python train.py --head_dim=96 --d_mlp=512 --init="normal" --init_std_qkv=0.0238 --init_std_up=0.0238 --optimizer="muon" --lr=0.00988 --lr_mult_down=2.0 --beta1=0.93
MLP neurons of a small language model. Each row is named by its layer, matrix (gate and up: input weights) and neuron, and shows model dimensions 64-191. Each number is 128 + 32 x the weight over its row's rms, rounded and kept within 0 to 255. Numbers have three digits each. A neuron's up and down rows have the sign that makes its largest values positive.
After each neuron's rows, "fires in" lists the words (lower case) most often at its 100 highest values on Wikipedia text that the model never trained on.

L6.gate338:099105117128159169126110154144126127155128073145096102154136085101124119175120114159175174108111080173158219100169111182120154059173117104110109068208154156118158164103146163206117113157167133160147135134118107089091101115123058153136125112102126093089179162107110107129140155093100170152067105143153139162116108158084075166182162090130115142104100150132087156132147107135106116085147
L6.up338:186075148147080161122185106121141077138128145166100118153126166100141144121065065122115136105084141153113156081178109125099132140161180134163133194070156074120102125153131100156116079129107112062135163090068151123128082146087100098110094133099086194118077149134147108114164142157143123177136116168150096106126114168150112132103060095179117110186140111104156082161119117111096138120118
fires in: "although", "southern", "northern", "if", "when", "initially"

L2.gate315:109123088156129155118117141092062112143141129131154119125131093088131123112152125130096185045121121129156159152135089135099083146145147101151070158125123154136044181051121156155147144089133135139143108152128117122135106120142210098135114148153154069167151111117166146175118148096093083160126089075070146198113072139164056161080116093133131170057117151177116178146192045110139156146083
L2.up315:141110099169120147147134136100098107125153105123123141111138091112143116101166129130114155085132147117132173173153099142124059142153136122160085178155142167114074159106106117149150099112149154135147110132106143049098101127150211083144125134141163075139132115144175152190125168110096078151160102106072153211103047097172100173083115111129132133080118186163097201131171082127156172158100
fires in: "as", "under"

L6.gate510:160125114101172109132111103178170162113121152095125075194104146101132115178057156146094121119053047089102124138143143156095119096123114112079091141142160161117168041075146105166133147166172146229142124137107141137132139164122101079132156127071106044151141156173158148144073117150129091174161134143138128161154133120165120100130134126152115122145146131143149141114173164105156152066107
L6.up510:114109134150186137149144146199158138074096177104167086172144084167118110119147114132139097179092123177104171158092149130066170123149104104115163157134146141149133135071115163111116198157177108153083154104110170144108137124123078050107111149113130092093167084133072091149101118169117120136132120089128173040149134122129099125102160112140128105088124081128113126115117104129096142082199
fires in: "the"

L8.gate23:104141153136114168129155098144141173069214131143104155110128120100111127142130175107118118136109099121149127140142187147062183143123137184097111198159114135144111141123097091130115106151217098177108064125134080081113124118149128102132132107146140099137102164164184109152149120177084115119149168198155132152151100168143125119100124175126145114167103012138087079123114124128141135139141
L8.up23:127123124137120154143120151115134139060204148114125132107101135162100168092155119116137130118116169157123142091123162158090114167116130179113124152138135183151148114100050109171094107121129140182148144168162114151089148055155103094167129127141141116179166112106107154129097135119106095148117117035145025094105157135147097124115156082115157115071171156114112148198144149092075091184169
fires in: "which", "be", "the", "who"

L4.gate158:195113077159083164109101122144092077149095194097101132137166137123113070145164146102178070141104119076139148111064088088114130076085126112129151098146177157154111072125111188135145108092122138110124131112120108131127171153146135190141099102087125133165033128188136147118065118109174150106125119167140130138150111103144081131151090133091166145120143121086096129090143120097212132134112
L4.up158:191120083114100127139198108126113157071155121149086136165171105085158137108160105092114136112132122122172174109105083144101123096104182134114129157154197138130118049119136125134142174128143149119193105117111079090180112153112156157180127154072105113152063167156143156156108090087135149110083129089152076181142157124112123134113134212105177134160153130179137099127127097090087092135101
fires in: "after", "at", "near", "began", "around"

L5.gate328:130087159100117161145137079104151174164102108132156141182155141129167098131094116070096086126090126150140125129104116171131169106057173127074144079185130131112144133083105105115078079175111103109133131152118114134125150155112151139144062126142141137132083135184203151119186146043105124114167080143185153130160094093107145139098129149075067107197200143165100129118116132135169141153069
L5.up328:160109074135081152125152134134098128150160156123128087152135106141131098120148143150151094105082164138101212062167115131160142115116202158066081120111123064127130100149097099141067101100118139162136134123118144112170102134106151144110118063135117077144163173091119129104084105202197161133143129177156120133125135178137123126074123133162110163094139162130101149153150057119189116152115
fires in: "when", "however", "because", "parents", "parliamentary", "as"

L5.gate377:180103126130122144085112138169162133088108087148122144134110115116130090139070100125073158122083121105128146128109099164123139107119125169134074083162145143106086190150110055168155100166173114173160082109168147069101122145081151090165156184146084112174145119153124118137108099101108112159153157138202173102079121152113163165091145156161118137115051060111109163149116142134149169132155
L5.up377:079059167117151094141076140124173143148128112120124116202161142105091129095124133118134092172110118108171120121151124209149168135169140164124114137177105115108118109147129125183137151110078139055129116177082161125187106101203083180100133095087100097121124159118083132105152155192215149175120133158172135091147101113147140150131099172134172144112090130082105077159149115158145104144101
fires in: "in", "although", "if", "when", "one", "for"

L4.gate420:118189140070085086120080112076148127121136151167107062114145118156162119074177130108089108086077156160132124162075163134117140115155181158098147167126137140139118139195155123142180083083115139143169131192150175127138138069195136110151101106152135112104129071096088155130137193125117139143164142102149102128111116161159179095109063124149158174136121117139105140147186103090187126092158
L4.up420:068216115090106114115072130114124108166128105129120117166129121125165108089188161111070114051070150164117154208082151148158109127171131171097180120089111153153119123224118121141172087072108139101181120149141198114119110090192132113135117078187134124104124095101131157107160196091147103168122125158126101136130117072139147096116114139147157217139165100108143146121160132131135117103152
fires in: "him", "her", "himself", "damage"

L2.gate67:112135171152130146111138119110132136079127158178140164107210140120124154127138132122103112125096104081195127148141083121188141163084132140147086124145124100103166069129143110138156106153175150155147078188102192062118138124108053150196109117101119107175086185145112188114153135071141137121140101120089144132167085073165087094097136090116139113083165124159117194113093126156134184097136
L2.up67:094107186142121152115183104110136150092132147182155167077194160096106140146098109154144117125116150086198127152164129113163112145084121119130102141126132109102153092132166093143144114156194126153126099165079186045112154145100054180186108106105099095159088187152131185088128150110151148136136115151107131125157107076186092103125118119110148142087176096165117157117100108168124148110133
fires in: "or", "of", "orthography"

L6.gate462:082144137105090111120164142111056179097107130126106142172064155200165133162135125118138109129134047180124108111124115076118121090139101083096166114121174129104139154082082128166124130147131105132171073118155056119159167202094140117137120085130112096161091129148130164132085106098144106117083139143108101167153165085196166067112120172121150078153136131152172079131187152191114141158082
L6.up462:076077094167187140191132176097099141124132139166155132199202137151059114125137169088158082153169125155111201064145125114128107086081116106105146122167137119143107164128163134115140114132133165144179129115115155116086148119091103138154200093133135181124132068124145166136101125097133161185102127132177157096114088104092094049159093125106154123145111163163080137133157133122108138158119
fires in: "an", "memphis", "of", "appear", "any", "summer"

L2.gate34:189132141105127077119135138152123127083123124146173080159146151180130150118125134171142130106117168144146131141134179128124105187093155085095087089082115130113122110206118151105129180148190153108171149169134166139113080162140165113138112195080157083124051139085111140136117167132110121125143044138073160139148154110118131127160103128121111108081087084151130099122129173127091124082108
L2.up34:120088109143207133115108138141084086110144162209122113058158144126089133092148123159182075159139120089148138105133155210137111116107084116140114109128141129101165140112132103075125107148098193212184153119132112142145131132088114162115136121096097114100084184111103093076180082169133144107094051097143184119119133111148091144190052163110136067162139120138078155156201140121165078133125
fires in: "of", "and", "population"

L8.gate398:159083097086088136128163115118153107178104153166140089139158120201121099191079125145106109112093161152100155153099154087072083144098111070200105111109110102120136164109157146147131133065153127160088117104127140097104128130121133133131159184160173105100103105169213182119190143101113092132096081086102145107104164144162144113091067144133128158102136115102101135117188127094134164165140
L8.up398:127102102148118116136104123126180137088074120154110147137130207113207109185113131122074174201138112178148041111089161170162154109116126222108138083137117096074183170115134106062140149102120058114119127166117106087089141166141181123182124170138134143118188137120093090210154112160105111126146119096147123100118105117119115125163108150138082152140105113118103097136107135166126160072123
fires in: "and", "soccer", "chinese", "soviet", "japanese"

L5.gate363:159113104110091140161108167110109162199132130146116168175105077146091164112078112157111111173086121134109141112070166107120083125109163134084177103199175091153177144138117078124174114118093134124164109113132143213212105089097090097183111114077126088085149172166104152109095162145104173128111084103169125109067173097118164069129105160146162156111133146138118119162164137112130076100143
L5.up363:108160152106116137140102137086105148103129106120175139099102140158110110129073136104164073151101118042124198164099097140127122165144078166110163148175172125140169092159133117109147084123105136124103131087160172183158184130132119190137114131144142109101113125177141127137090148139098136124107102098122086131064168178068152108145085144136094092178127076139108160135125149166074129126155
fires in: "south", "north", "southern", "northern"

L2.gate459:135142088130168134126073033171136170129086129163092132122107137065135138138156165136163102138102092181155129184130078124088149121111148122159138075106153161117165143140092083132137094149113149100107143180114153069123122072173145119119094102151142101142143105134096173098090217115104196167155096159170166126113098120210151113119122151163111174075106120162118131093088122129133147141177
L2.up459:091144093117103169123097069194158141099044105159131163157127095111155047105156139148119146146093160105137140172165055120097113136158109096146143095121175116120137149105145137106090094164119087107110086169090163088115117095098135161158087127157180125103112152048152169088057196076108105181117134112163141148087144148182177125137109154182159158112100078146171177108089146132102154123163
fires in: "his", "he", "career", "seven", "zealand", "kept"

L2.gate72:114151098134109092191148173149061117199148215100161138142144111142084119164173094105103102123099130116181140094026114132123101125137156162177149136100137153163161159167100121087150134094159109118138109157193192077120182146142116148138159133148156109089133129168105213088067115167157120128145059101125101154161150151136119128108109224099132182148137096099172149154131152165107143125127
L2.up72:110177087120106108192146163147086112169101209108139095139181119126079109139127089092108073138121156117195142088035121121144080122135153162179154114129120153152131147156106096115153112122154102127117117174176201069120168146152116126121155146136132095075157132183102196056061123170186125152174036124120115166130143166137126072102140217123147176164130086109149145136102152152127148113121
fires in: "her", "june", "him", "great", "young", "himself"

L2.gate417:144139141124141157120123105146153130182148139197138136102068120094135134121106141101083141091093132118096144122089136154158124163136069141119094172117151082119129165126136135122157167086060192106137196138174061122157087076172121092166073148113178143171152105130154167126110109114033100176099126117065150161091128180154196088115117139135117172097156135130095096131129100111081161117148
L2.up417:142153126135127168152144092113095091120110156111085107148119151106124090114139129136124142108148195097131165094074097169135079141125072148126100177131177091126156188169186157162134160098056155126149191129164088092170125038127100073133073134112124140153155072088132197116099133093097097154141153139089134141107142188165171096131099159159105197065151153115090089153133115108110115118172
fires in: "by", "states", "area", "born", "nashville"

L2.gate477:141083104115137126108154107101040105128099073149109090162053108104116091120149138089077124108103149185128168100102154109095108112164091032129140163153110124186116153159145154147109112151089148188153136111119134089088143185113159130179122152142145133093193105143092105069124162108113087177037151166147171104099136111138111153141144122206162103118144066141134098111163191089143114163126
L2.up477:092106154116108167114130117150138139126142132087163128155144182149154125170169148149103190162087137094050121149176097179055201173157118116161145132087083136161170080123115081122161088097138099110158117103113087141150110105041161118123133108111151107144101130113128143159130102164172133159111150190121167104133139135141098123121176158142115153160079129140144103116126110123145164115092
fires in: "japan", "london", "china", "california", "australia", "russian"

L2.gate290:140173153106120149153152099169114166080135121156148124176130124088082142061063110112144161165136077148090141130123129123103106139184161113193089159113167127170135125122132118049102071252147079101080090135128155086126108056161083057106090097174124104094166092146106153143186126096135169124143114146136145129110129152089154068153147056138101127084145099111182130139116094132087147136111
L2.up290:105145147126092149149160119161126180064121131146147098163117147087114128072018092123143177147156123154086136113112096112089121156156179115167076137102138119155128145153147117057102083255127117120124138148123166110129107090129129072135114095139128081100157092144089155097193159097129143124158106161161173104119135168120132079117150103138093132098127047103123104141098098163089157120131
fires in: "0", "career", "federal"

L4.gate196:113112163115084094132169115156101139133085105141144104084113190134133154121184119097101139077106138121122136187107150104052158093108056166171181096155097072163080161106138141128158120132141094169136078108073141119103096161101176141157101127159151196127101157098174114120125102144123126144123181055183106180206168106160106057115134147084134141142064087154165177132137116100153114125142
L4.up196:126126091139114081144119100172137132082106143185139131069112137132118096148147128118126123076158140164108165155097146117090111086102084109102151107141117066161153151108156181104181098102179155129078093124073049095158120152128160134136118060144142105131102140118149142144120084112133135148122120092186124151164160115156111054099088167079092081137143091110080109191139119116142151145128
fires in: "and", "communications", "public"

L8.gate244:146131163081166162117109229124107159090068168127155160138155120134138162124120086141099109161157117059078116144091095076126104118104092110114122106144118146129086117141107157137191103193071100173121165099143173160193106139107133113128090122126162169096144067160051087152085103101114153083170171099116097103119171160118129117169149185092129068140114123189159176127146121158178095142051
L8.up244:185125164101131141138152109148118156087190111215097155147121124080182145151077079139136135152117142082094146133078076173095086109157133135148187167110099138154065102057125102118130115175093089155174118115112164098100118158114137167113188103092141114077128132147091169113095066160143070147108102166166136100145132117160123160158129183114095106193124177214109121158142138086143088171125
fires in: "south", "west", "southern", "north", "northern", "western"

L5.gate424:139176109170125123077078079072136159112165143113117170124120143202157161058117146130128140084122145120138111106156159126179167079091179121096138092143147103099081153084165110067080130157158078162204094128130129083112118152080113065140173081206153150145138125121145124166133139124175108158132114158103104139146134154155143111169165127119099176142147066181129103124207120200105114109059
L5.up424:190083136081179163139132147141126094166132088113162148118138170111121124070089165146117159121145103145088139147092104155146099091114107115097047074151109171123147101122152166155123133125126092142082141107125090034101110091200164125093164112155139157063144204127172122135097068171128100122155165138137104193158136089181081118155125090101106189114137103151083099221172127131161168155164
fires in: "as"